Weights of a small transformer language model: vocabulary 8192.
MLP neurons of a small language model. Each row is named by its layer, matrix (down: output weights) and neuron, and shows model dimensions 80-271. Each number is 500 + 40 x the weight over its row's rms, rounded and kept within 0 to 999. Numbers have three digits each. A neuron's up and down rows have the sign that makes its largest values positive.
After each neuron's rows, "fires before" lists the tokens most often just after its 100 highest values on Wikipedia text that the model never trained on.

L6.down85:510507460527535472538514526478492553474560485571522477528515576526464539512421504530440475521527459522501462403550427571465480563484552513431518488446443525576528509533497511481539516506500504455552514443540471453476480403466541476578505477489607450515544513469479540572450532524506438462565487445473403457483549536509535533444522533499471491534516518499504587480485478444575486487477487545475460496542516575533495451490519498491436525441483506525521532465524500539536397480494494533469466533546435537552531554493549489520517518442545520507491604480542528498497518465506448591
fires before: " ", ","

L6.down908:529556514418473501517534452449481540543465464524502462521498491471516505501502521477496481500526538492427520423467533478517509567428519531433462472525559481488494502518590492435530489554495564469524436574494498523583473520571532527493441451407481521517570494441550490456470482484514564499475488527508565527538547488505483488446545495485467457505534537532508460498545474485526455553564547445445521510500524564548473481533515531443475584481456487469483533529508522495525560540443525589511436561558449577409505553459514439511531470466477483499565525538517548453460546448511504545
fires before: " |", ",", " to", "–"

L7.down1023:509469492498508505493551437487526510542413471412579517512477525544560491547499513449416464497511440487433557570443576518520425484472534516527490460470468492496448493512459505515476421557474445522574461516472506422512513548507529544449576435475466539484466465569463479457478482488465491471452494487521483491455479506532548527529442511496494428505472482522453462419541473514508490517477488534445513549502529514503479593489545474515422514530561554572493491504548480525496527444474482518487534468523461567421607576477480467467520469507499451535474476503494447507496474449511544578
fires before: " |", ")", "."

L6.down1409:541497468520455446557448478461505560495446501505546517531424532598480524515456510529460455500493498475536565507501548488516476516511486493506392453524500520497440510423528454494511469467542447561495475507452483537467466441469585570499428464519524524489502467432518515488472548536499474552464514532528535507488501478499507505419481499523483487529487559549460550537517518460521503462543458498463520528482555518565446549531521452513579568566548561514546553490438466490499477495538512503422495458513401516492559562530523485491506520512498488490472502495578571464529522500565601459
fires before: ".", "in"

L3.down580:462501500517489541449460430518429485456598510479482423480491542499393542493468586538519510496433396528489454505424456406549562531575499456472503514568494516534496498473524517496503519471459516498535469492544554428508494459521561541553548488526497451488475417537505577484462535559471523498478575599497485472450484512506494420484599455485559487486477526561546551549466472464449537546607496485580452541493478488556571527520504507529522516532510552473531478405500540529486481543516439511514516526508441482470468467472531474539495470558474516400507511449499396512508487464471475472
fires before: " |", "0", ";", ":", "."

L7.down185:536513499496458554500610522520559503461493538514545501499421532533538514444535545465608497459426546486429495476564516515532539505505473471562381519473560545527453464526478454493445573523458608527481521479437526534494515419500470507491517428423602554456529493424521510510529542511441483547431498544530469464541513512529507517498515574458529537497653524482518545490495476531527576493462505462481529511553528435472509543445465489500454535492498517504459485547450467512493515578512516537576533508458455511506615520445472443474510487512487453480523470527478524553520478521510472522
fires before: "1", "2"

L3.down237:492522432473472534443482523455532478491525476602556496483539432542532450535531518569462475457544444476472496554505464466538495519523514558573570460500551463466576458422412518489546491545479459483526523436518478531493514502490527504514495511522534561523471509428511531525509461522433436522417515475490427545370497464542549523446462500483487477519559507544521548498467443468519487545516499524467496508462500493488395450484505545487445498574515491537523487553523499557546421401617437445497446532515513454468499424488553451530540531474495562518441537490504480465594502498503513481
fires before: " "

L6.down1051:510477507495579579474514494533509430539496481499529485510447477428512495441477439462588541441521493424525510527494456433470469550547460563506580481473575507482477486444448547551454524480508465501466429503498566433389571519504480457533492452493578560467475490501415456524511445479512451532529535527519480536563506497541452570492494514464529463492514438485550554502483502434511424494441469499508457414504575506481494504417496541411526534484540511471551512475640524477391416472578453487561460469520499553529471517524420487532432421532484514523517545493486539513435490597527540541
fires before: "\n", "-", ".", " |", ",", "|"

L7.down150:440447447508424460478482528459526598471490564521469579487466520474480550483551462473527475460539572465579458583447505487499473471511547575490508465571530514514446493440484479512575472481405474566500521494498520453530506514559531443497452474432473471479483451525504505486456475529549513518491513546560524493482514391502476442441471471503508476496438529511500518502463567520510531554480469517447487471430472493514483494498511453501576540501490530445553548505548563522484460456453509511528505491597460440523507460462434524428580472455512498523512503515564538472437495520482479532
fires before: " ", " the"

L3.down1511:421545453458504480457514542561525448517487449480487594528554548483504456467495481483480430541512495440486499530434500526499517578463460508502461532443444555500502534545392464551504427531572505471535467514562483503493487538531490514477541430540484491462558524519483551573380492578479520529485529542524540412470484524497553528455473432455506498484517489497437481521498494569541487481465512546511472468455540521592525536489449458473433576489559555492456482540479519541458449482557531464493486509467559526519469465469558443549431516494487483484555476469506513482498498441562490553
fires before: ",", ".", "–", " |", ":", "\n"

L6.down734:533491433529463503551539513510530488474510551502485507510455533494489533434475404483480529469493509423457496542488476514443484498576500516515557498472488537502519535506482502451483438537477542511517507520508475559410471470474499559541514472458486549449508540494509519484463494509533543584548490515535519475591539459567484477500490468518455478567520470495558440417524479514498471538484475482504497516527465504476491405517443620479451603406498525513528480496526548556499419504523483521419528503510497510537428443503464442552406546465479527614495520472499522465486427448541464514
fires before: "9", "8", "4", "7", "5", "6"

L7.down542:564454482462496519486441477479481479493475515488504488463503555458595474477507521510579539497572482511416522538525461489453492445553511518503540506532494536524516508473448476548500496530489548534476516469565492544455556490593499500518475541453554502550466579390454429547535488552473547504420469530422533482529500505566458585529499545504529538470547543483517558508553513431511544512552532471528503496509494509526528502522540435520466499462543536458532477466479474551524537456481463521572528534462491472491507564492523477500438488530524509482547479542458482570540503478534574509
fires before: "0", "1", "2", "3"

L3.down386:490438517615492485498523479469518427500487523623475512504461466464490510480523548460535494507547515529463510408495503475523506507508448508471517462476444563533510575532508448497581433536436392519553521536394503467480517524459493483558470531503495455531480478530426514512541425547504458545474435430524494578484499492419489480532572520479476485495617496432541494544468533447483449447463541553471483497491523539501523538448511535490508449476506502526547366497548469518491452493544520514513512463464518514524549529471518509531506519533503477515547521471500499500569495480530469412
fires before: "0", "2", "5", "1", "3", "8"

L6.down1001:542525514517414517523517503459521529546494526464556472499446515467520482523530540529490582465519528494458579485516569599491541542492451536462516502446480483508548505492527616553538418461434507562463491451432508506532460531491467459516480548477486507495429415507458560377585419461481362480459465497476427580537539402469519582471500518512491590459456476476441525461458484518488506559446484490482496490474465424471460579496496478482484521572552515514522486520529459544511518496522547535544502543492515435608523520487514541518509578436500454516452468514405578545542524501473469442
fires before: "0", "3", "4", "1", "7", "8"

L6.down226:522500495559478480519460478512526505493499418506536471435550553494571483445494438453501470509508487552518564506473538505499567542527511466502504478441482487539524535462521468526483508534503530554486441602498447503532484520553501530523432487452423465434460562479479517510532501507545503500497520488485533566462507512578465498470504512552512562509558524572544551571533506475446499457468485540525512567521575468472442457517482524521473498517474566563449585523454434565455435533579445479496553564509415521491488491478561568387521510513483539524490421491469557517493519526519449465
fires before: ","

L7.down1502:464531513558523509526417488507478485458476501596479436537501532460586527476547521494524497519471456495458537496546596427507495437501536431560495499531532448512558546500522539499511544584474436525467439542387487540463476478513506459551527469474515481450480440529534528468595530489498504478534488498445490493488594577579463506477486541597515542481571452463464506539583472484498600498547475566462465463511582475510526517483506479438437471444538593556442424554487486509484479484543474489516516510447541487500505413512446501478519454551473538523463565545489489455574531540528507514
fires before: "1", "0", "2"

L7.down1383:496490525485417505360484524479474502456465508437414533488494537461539483485529470477424584536499484535473548490572558548468527555494561544630450529522538492512575474495524474470543532482487430449517433483414524513482481506547497495514439454388496491549480461456581438500486537510473488482483475509510534538448467499550502531485521483566489414478524516446470541558515548474498473551546439492390484558521580485550546488508507528565484524486442477506513501487536547557527611564537473529470466555502478486439492468544501550528537511493507522467542435519497547531531514588498562460
fires before: " |", ".", ",", " /", " in"

L3.down853:495535459482578473448517520476510483498453480497491514514474493447476539475466448424478506472545536552434501520527528504458515471541498454475500494476437420542427544470426469494570452482462488503500550558541503513468465481517524466506451469488495516473564452472504489417566547460559441523548512456492425583501488486452474593502540540434487512580560507491483449453464526487527468453473490526549532575484521619501541482470510520459475515482518530482506504461517432476555520475506508494521459488488459425513506461354481507500511512508519494435532577551524545572476507539562551497
fires before: "1", "0", "2"

L7.down575:499496528458493556559405488545505496459460516523539540496510492521498537480487538561453496392572494501465438468455551482497508542517526545506507477527485451449464466504460433505482566518483507481563501493497446483479442471488498559576515491541530526462550481508492506463516521516496491508471517547633492468492554493511414468470439460486554562521508515544511534525508481509553530535520521480454512529485501454471446458467508489518575505487568476516530548478508485441434561474429458460460494488551424474518550442467477593475590476548563464494498565530466469532578531454480502499
fires before: ".", ".,"

L6.down1423:510542451513522496494471487496541602545474470485486533552483564510524510450508426505500429477445559457374495453512503512495523538500552521524479561471526505487482442514486517479520501652546482507427434394399498530711496465504480512493464516510504488490508517538509502515506482490525440536452452461501469429518509545490447521445466483531540518505516519563528485493537449520439540524503467480507514542515496515425553550499458506458561508532467476549519492453450515544450494492532493525468529451498490495510499522242475511491609524518564529523503470613499508465487550424560516458
fires before: "\n", " "

L6.down70:538530536472526528481576504545532535408455468525527494470542469561545532502520470535521453500470523547472488520488562552509560585504477538461524530509463563436588459540475463501499501444528559500480507511484533473548406505465489463548552490556491498462460556425518492506490465479583443546635503522524452415550547444480534491458495439537551531454552517515498494571466488535486569554502438458510550522448506500503583482485503410492440514466479561468466450493429528572494502460439545453537539423502512466505478492465539507462497463559516529477445516542449497524478466522532454499
fires before: " |", ";", "."

L7.down6:594502468532451527421468460548438477564470550495456480427489434506476535429497482477551493509465490504520519545461547459496484474536514468549503495519496462466520447477464444515530555510507484513508435509512536530522534484461502586480420405479587505467458511450494465559508549470477473531552506496524523488461501512526492446520565437484577522525450501468506523563513467524477524426459462516507470556473457487508505518421505509497480519551473535456524539457503460569517539512482478453543422573481570479482519531487537546547485460496479602542465556448502522467541524506427443501
fires before: "5", "4", "6", "ing"

L6.down1525:514579506554510472490548507487488455500500470478465511555524524488473515574535506478551547511527385561561506505530430504494544561496570470417518406494492488488487436557478525429463484484454469495405513473478523548506448452394591530523493496504506501433484478489426467456503481499505503539527504546513462452550530519466568572569448472455484475507514485543509485478484517476556462529571543528454500510524515580466545464535480483440511438509512527491494451515480548495526438461480520553557512423586512519472466416484463369547410515500503513549486512461547494443492547494463422530
fires before: "9", "2", "8", "1", "0"

L7.down946:480463441532493488471529481531472529461584558512497467495515492549487416436441478463484445471535451476458477517471472461455511435522459516517538529557497580500477434561428477468551412498523488431487477522495502527500443469472497479534519520498537469502462432467467440542494521451443542512425541515449425528499540521521561548514520536526483492429514462453560498462543464492499483446571526458487474423498496508497511536538463505492405479542498422509495446475482460561450546522592431550518459573495539548494519482526456463519538485533460527475450469474532451501453443608488528466
fires before: "%", "^{", " ", "0"

L7.down47:509555522527505625490511470469503488533484475512466501516451539495462469495490453500503493575517594445539476393565481507475519522507494536490575506464497486536480511432481494577455598464510496460455574484506442495495501556528538529518473504521523523488522525511423489480481527451494474513504512474560505456486473473474585494483467459488523522554497500597544476453521439581590505484519507473514492493552479453495542524467458493496496519505464502535520457498503589496514564583566597495444497511487529515642575475439494469521537521510542545456524484485493522504522483511474483538
fires before: " "

L3.down760:488512481441477586443515484449527426529388484476453507484547457456467548489480472557498454458520516406433455467472531588492549617497469480518449486478446524482467484554461470544559514494515496497519476486420502478458530525506521462492456550462469521500527459560449452487431480543530490533546471489531525507525492497428543475536532541491485500589525493467498516542473458480499556518509521472550483443478511436544523424518487454538485539433533577584463473558461540534542537574434501508545532500515510493558508513435480563484535532465632527440501511477445508465404491461517492560
fires before: " ", "\n", " −"

L3.down870:470478529568544471526474478524522518535542435537598462411556462512512473460537555508466560459537520602504440463463533460524527514484460547517588498546532428519522505498518573481472499540558557514467499490546474492444536453497570505445511523522518575523486540504546521557507491556493498539471507510539529517494489492520512516473485482525474507489479456489568446455532499553509469511412487505526506517504488469527556489480500514426571495496468457470522499536539465489463495482457522515486498474544475464561570537503579483484507532455489509488526528412397539490547544477489560422
fires before: " ", " the", "l"

L3.down120:458458437502470511455498515497478551479556460537500510561532531502513492524479496508522495536500508553481473455530509481451516501550531452466495495453522491483531533545465493446514516509473497490532471495513499497470514445515503462546544434467506460488556530431451479465500463452442476532516455465465424466495505456530491493531485524431541513486490507537541489493536439492512546509505588522481482515600451491516505485487553481544479519510569458488547474481510545478589444452569477478491507514596394544508457456509557440489597564494522471575499441609585520506532531455414508534
fires before: " ", "ius", "ak", "ision", "in"

L7.down43:506351470500467504484410615511514544459492512507468552601422488474480464530497501512534506460479544511512530521517494470526473515520480517510477501540474577566487435448493518432483514540459495520433536473547413562499538503424454512457519483480472467430498449501540522500497479451524454541450484524502528578555504453511524493484511453458522514491539437553531561470497558513493545503463551482476495492472478489511516609508501584484523501522452525524496551559537422480523528518486475479471432452462492487509472587485567527516526511506560496537468461567433497449504493481488508489
fires before: "6", "7", "5", "1", " |"

L3.down1399:556499551578488531505569487486484547461561435459562454487470556512527526479562511447487504530531472542405442520464517486460504489394522536455476565499496411483505525411525582482456559491472537506446403528503428500461548581571487525491462432518558554504467526456481551553496537535470548547455486484532452481542477469536503490444475486562526477540511472454485511548527472525503428493463432498483485462563470447526539528508471489452497592508438521589527476513473564515533453502465515565487484466509495535447443514434489529543490468539508544528468526474437531478433535490515573483
fires before: "-", "\n", "|", "Z", " "

L7.down375:492485492528495487515562476458490548405494502477460500515465507566511554527524561501444516500440475430377551486526520521592527574494431513527480438493540455507469536492495458429521566506485463524408445560537454490456511433513485490540454490435499498588469520532515532491503541486513540459500528456449556541509547424529527481487460542492441476602483503535523512470483507427455499444627467492530528500517499455553523451506540542559528480519497534540505470487456501506512520463501569512497495531466506423460500458498460451568518585562520528462490527505465593594468519436509471482
fires before: "\n", ",", " and", ".", " (", " from"

L6.down714:566486501517473530520578492582557436441486549474483522531571497537511468429562493506527498485491482505503510488441462463497466495533464534422492451439541431482532471484515591442487455473521464440539488497515525496521475539515449498506506406514451451457420561573468453468538574548460465416482521535504476530516509472504545491507514540474495456472559527541475446510525463517482406412476441516505501541472469516444517435572560496514527516466473509460477436481602485483450505516462445479506529539489432508476448574461486542542479475499487517510532401391570455574565447559473518473
fires before: "0", "2", "1", "8", "9"

L7.down1357:542444487513517540506503536446582505474516475465518498454406529553461484472585516422517452526541528444376527451510531527544452490489505488525548486559527465515495492525518520466456492516358472430406483533491460481499530523518485511514522477430594454552448504524513463499474490478457477387487523419508489537481458443518446468475491514516478449548611494513456485429496461449510483517466468534507481538479529495546458564510533502485467499565440540544428519539507491559495536526491470485471512492459471528528494558549511486516457515485468456506557426424384537517532488552492493465
fires before: "–", " and", " to", ",", " |", "%"

L7.down1390:523500521464470502543490481509543456508461469538524457527500524428510527453445429511579545491510518519480529515541485460476508475537519538504503449521583490533504520461501525485478546576546532526516554507466469594439469467528499540473501478436568479518445525506501451506528443591475504467513411556494457494508536527551491481557483541511426516502535494479449546495476472534501569495562489549510577529507531464473504497505549516467484429512405500558450417560527540575574508499593515540534582498516512541522504448442470425461495505551567484425541548499543495473479488490538449425
fires before: "1", "2"

L3.down265:505472511504463417506468545490480518528564453539494437500577447450515530490475507418507555490527493502406493461482523497491455506529506502526505485488488453502513526534417552474542504517516501511468522513483450494442515422490563528513457422511533493505498449545444467528559481493512494586506482485520482475538480450488505547530442493418462488452542545447560490552449470436528407463465536500410521480480530505520462542435405477468468504522532541521579482500454507527557514438458511523501480535513513482484525543467496481432531474471539502563504531533498564558496546533490526512
fires before: "9", "8", "7", "4", "5"

L6.down1418:493541506518488486475448563510439579421452442471465505454517490528498505490496555492491487481483491484395536505519550498478425509457521506416435478560459454434499452478479449579589500511538494489525463555399471581485505457547572450482472436526480430442548521533550538485469447549534525593510495433466448485496481551486478538451499403508555497519492443546428545474590451532558563491524509473520533517530516427577541540498488493509511555429561504455454511525477520480567504518492532449514588479488454537514464457506536514506569536519542446522482533528526484510506459442449524510
fires before: " |", ":", ",", ".", ";"

L6.down101:417555510466540492448431516479558547542469517473447524444514499472549516470458484540561461493449527561577531538473471584538460474467448543516527519480595550468459531477574522538491517519507494525528520495480467519507523461396506482431459518506509465523489507435524461490418524565502463450485436552487542472447534504494455508576481555459560525505471495591471531537501480505504499561523502490476476513468504469538480496507604547518472457525471454487544497521464623546508433396465460493470506515574500489518487480488529551518501524495517455515572538488569482538426576488538487474
fires before: " |", "0", "%", ")"

L6.down876:494510515485491550533498443529470505515479401505496454576507481522539511466486490496490533497530470514411497525510486482478543452561508498491466531432498560539563494458465489445566503567480523494443453406477443465588511496463416472423512460461488515438504553488521499484495491544461477489496541506496490461533541524493535558514485482560459479442490448463513499454505401491511475556537502447484501534506526436554481629498492504492454521491460517555464531516540418506561510511471511460502505553507442579489538456427485506446550515493546537588447485541489523459514490511472484549
fires before: " ", "\n", " |", "ixed"

L7.down611:516485478507490424457521501635503471516510556490538509457438527529520531558423523442441506549528553538603477468524507554578486570495542470524489482537470394507553479585502503433491470474478444437474444491526491567533480491476548551489517546447498526434550479494481544517508439471503473455500533502488447517524516398437513551522471410553572509534571498552494513503458461502502476454522555480503461498519604521442517565466504530488493487465509495570469516553538422506487407467505499503533402478430560543475509503502582511520461526563479480493418516492449507446492537484461502432
fires before: "6", "9", "8", "7", "5"

L3.down1416:461488578524440478469563569514466478514561460552536535486526462518498477508565498501466522500457462520529489538535514507486523529554518552473496539530475451520520468531532470515507559513507512481401553508526452470500469502484523476498451483519434590484516415482509452396505544591501523486501483497515490503505441441492523546442469441483559522486444468431529446511450508557511493541548465526522502485428539501469549527387518542553502528499464552453509462521539467562499529461520434532543533531598494555499530515501494468407502510529488498505392480490538441513563514530510496433
fires before: "2", "1", "3", "5"

L7.down1343:560496490481497455583507463432547495484519525462440559520492460514520492508482493424449485539486506460491494520511535482557465499414536460465544525428464489493463505489533516513415506518468439558465469464524514510485474480434486458460491496514486514480513545438491457477602490500546454452545525556487534487395444526440496597582462472501452516513512523445530565493479524472534488437474492460440515537499512495485563524491593448500418479495552499472509516545547593451474516503479490531527440428513521504557486464497523498504561518500509499444542521498462455490544572451499484445
fires before: "–", "%", ".", " |"

L6.down428:541412498507457484515513554476479433495566522475419490518493471495521478407440502430473503471504473484549463582555509532462501542517552524524489469538448461475469506547489516542536461526537440559489478474518517496463504453502536501473522515488474540540507479455479472528507515497524480498539502503401516471475499571521504537458577449511495461509558487562454555585509488502494496479483468482492454454401491525545511513467471494573444544452614464509477380577515554487460483509431497492522475508510467536502447481511469466528621493489553459463469532494466503491442525529479551522
fires before: "\n"

L3.down255:489542409536484530482499436458538528521457459492507487511475516551537506426487523512562452513504529413494441537492439521466524478481528481508453482488516513491473491527475555506496536483528475515544508500370466516499519499473497488472481548511528467511444469508411438436529438497484502476524435515520468533377428507483546534550505496529481454529542511500496499479513474501464527486458515437446537463471560531468486448445534490547468505512517469502477427547468493479415522504484545436497515527529549505548439464393469550522551546497542491415496463523483449500459598406547564435
fires before: "\n", " ", " Jud"

L3.down501:537490427471486514521422518517509463423609397495554523523494526463468576481528466452438440524496511537492508543480508570489472586510497521513507468529523539496533511445511478457508505536536520473496429456458491501517499545558504503460512442554430539464511542543562514456458502538471510530505484552544490577445466436458520518605549509508527537521486438580505532471549506563417462510518431499471498469448507481552506537536534592583541480468453577544507456542473486471495505511486551454483414453450469528473474447483537481511473540495519550461513454520461538513499572592483502529
fires before: ",", ".", " and", " in"

L6.down1134:507474555467503470561576497587491457531474522513535515515515510504547521503491427515413478503492546507571526515563472474538458586520517501466519510425522457477486506456488433500459511464477499483462541557519493465461481507543467374472499492481498520531498471503497492506493525531536489479557416529513470445631515388481575437518513447464481524457511450528477491512484492450476477508488528441549489470564477558469507465494503501496428456552478546478534497540591448550463464480518432496446441519496411558554479528466496507501519504427443492459439491469459429505509537524555492508
fires before: " |", ",", "–", " (", ":"

L3.down1335:529445485448453537501484473484501519556548524468552477457421509506482546509514594546492520448479493545484482501500476489540433550456506513546503437480565473473556514485441474460494456464528484477519485486498459497497457527537547504564512472413513472515519489466496495553463450462425487481487547526486408451427477450451550485497560466448377481462640462552509480445585533454455395494553502435467501494493483559503472526540532533537495509480466595554517478486513491529515492485477478458474494511533483501458495486501499614488506532532532496530514475550492549486527510589454515483
fires before: " ", "\n"

L6.down1195:437534528514476528592437479494555503482497447490437489541466469432551473489521577533531536487572480417474494506467528416519456513487456556474502490506497508530529501490551499530537488495526508470433455521551460490518531497507467548445451541590504496431452411504508416441490538491535542497520477501518464486526509518491578465462536568512541541553590498448549495584476460522452484491481517467577495540462585522404541509495508459539463505480537528534546494533518507502515536477481501459564526519474528495466516498493534545523538478542534452513553604515499510499461485537498562561
fires before: ":", " |", " -", "–"

L3.down689:491470488487543535472424454501569528444510544520467491456438450511530497541505478541453526460466445435511430538546509524545487521571539551538521485464501469424477428423445505507507515541447553552457469444501509414458502466526424486467587422484471452514510506570557471476486451507494493497547534480497430456496457521485437480495572427532505543415506503554536545549516514579511554527519482503501473515436491463554498552515438496547523573520526574487508538556450510489516565569490464483530467447561463477517511491586507509440483507494489521477449471532468464533494493458483484548
fires before: " |", " the", "5"

L3.down213:531570603511471460515569497622500449502616525563491473536464464479430559518530453548486470488456487589496571514520476516553432528487492490468504466395459454447471534458504589525536502502466508485486498523533459510493434486476525466468482491535531400510439515495500486581426491548495470479531535507515533425445554505509525458446498577476516481455477451444481446553442541486467507509491519487501496539522455504483509534454525524488515467497502472472433472479484544531478551503512450492406562506488512518527515522566577417518488452501568452534510484448490518532516510523492536458
fires before: "0", "3", "6", "7", "4", "1"

L6.down480:435527580521465464517458495480485473507453458522466507514543502472455446455484529395481449524454494514486502494481534480529508442534547486515508481457489518492524524475434536539517491499454500556446460480464461521521445529491579584506511469485487544520474420513469563450527544479524524433506505452458537531482549480539477539417533480593432573528497474376478458556485542550517529462464452492555488544489548440434465555556539557508459528509537482481523473494522474533464488497486484458530556516483495539520563551526461536492576449492486461544576467465487563484455525523547489482
fires before: " |", "1", "2", "3", "6"

L3.down1147:487458542503548541510521501511459426600451449569496487503577459500496481558545539458489488484496477532502453567506533494433542483547497562489463449628478477477478489518522451485481518501503477481487530530390508484416505467494521486544473583544547527490439522463431466473475444512451606528499445544460405517485557521445492538506480472522475530478499477400515527405479467467485452463503478487510415454532447547499487502509399502493476531483510521447485493519501441546538515419550500496520502556487567463534489479475471464494509524471488514503508482488507504515532446455574504578
fires before: "2", "0", "1"

L6.down38:504438531573477451529488499466489498528493498463546486473453535443514395433530581500429489450448521556536506484507513526529458461519463526433558493497451468451534543476592497464503512469522503538485516481467554438547454474486535506504538489491407473516498494552492528440497512451524514516575495508459524523449536542524485491492481565452555530519462478418446620450486459477496501468462458575495470522474472495464561441455537523504455438512478495507539470486448509528511557571571497490449552455481468399447525480467515502416478540544461481503498484479526493548474434495438535420
fires before: " |", ":", ",", ");"

L7.down459:527555500544442506492436478496490486547546555439484514448449497549451524501477535464523499532523543463449436506446491468483490538530493464532577539522437551496534513529500473493462476528454506542442453469516504468470508517455505475442514530464561505522497572507519526553426486465501507503506508490468476449426528547446476512589515528480485522585528501432514552502502597485493538506426583468515436519482416547575511500465491468443535511494502479440569507505492434470485430514487507431553448558544418493511557514536452529534510541528483543514409602469439431517536556553510501506
fires before: "6", "4", "5", "3", "("

L6.down1490:513514469530512440428576473503491565493449462484505568442528475516499524467527470559503494509486453410532544482510466485604465526539533571525490463428532526411551428541553457527570526515499469477459498454492486430506445535457522462515556459450514513536467447585535471418473535508482456436502532440535539595560541479440491540495440485528488540526532426488523503522467554552485450501490468533474422547525540484501530531473545502519463517466516578492396444445600519491463511620488479508454494556468550550491539522531546444429505519465471490468518514575483507480498472548524494520
fires before: "1", "2", "0", "4", "3"

L3.down570:463498475544473437462523471529479427530445445543462517533500541499579490504498457501456477534544495484465487489473530544557541446525557426438492536464535501513499516488497592484556452555498459526502486483420553524396537458512539466464516451444452553456445530525488465507486502479479543536607612469571489446450455546483603583517524470498512478520448450473500489511489504583533537489497502540581515529498499459585473500466548521485473535499544525486536481433478561492558507463538517575470484488469509603516469510486515497504532468490502509534509473461465573471455543486507510578
fires before: " ", ",", ".", " |"

L3.down49:495456495496466528416492522444484462506533449521536489517502560459519487588493530534557557420432455484529460515503529520463461556533572466490524519513546485470555531488536578481532480506471494494465492489465520547523455516514456515579467492475531404473485498527547477469546402482504515542464494564508464461529502532490437524514490522509518554525457538510521484475599534461479476489489483470417486441455481482485617477459464553477530478459513443388530478512405513558500465479516532521450555546537483497464463498557533508538550586378531526497607523461468530486527503533505474541
fires before: "9", "0", ".", ":", "2", "1"

L3.down953:576528435611569510471551486520488496491555494519524551545494500532481454470434530544515501432438460441474499407499538497471481474467484489545508467456509494494480495546548484508535492500423461513507480478491427469489498481497524409479437484506484557554501521525511430498499479481479531505487500441496545508473475583526452481539489529492491550464521522522473500539530455549475518509558486476519404511502521437519483529524458517480515535513519496486511483532462486478420478523538507552442467497547505469513544512563524575500542534508521483542485464589492519520477563503500474586
fires before: " |", "^{", " (", "-", "%", "/"

L6.down1298:528496474491461454502472494513531609509505447482449530550514509514504493453525508533516423556424514461410493548517505501490496539526556517528503512462522514474481492524478493514511507562538490571495491425400454558682481468548537540503471470511461462456543535531449494504474416508463494544529500476530452477544539534535507502497451499503513470493506502513539516478521431523500511522510455517512537516481501522502523576435481492480506456544508458557512566528511564529456412484481498483521486444466535484521454498295533496442599519465463481529479463590434489497448527460508443524
fires before: "\n", " "

L3.down70:496521490606536525585492482540477508482591513529466494511467451407572480506471553527569552522496448502490541484546439468521535490532517553529491553476544437473549513484384486455494486480512469513580483510492505513569464410535531496481576474502462406568486475484503496554488456546518423493503503522467517466518616550542489491493454523521557518540449473552544526482563503517505479477503512466503524505464549507506448591524493507500493465487545536542533495479460499559512541521573460481411566460514471441463551506599501501518493523477482521512625489426483562503515480525487467452
fires before: " |", "%", "1", "6", "9", "4"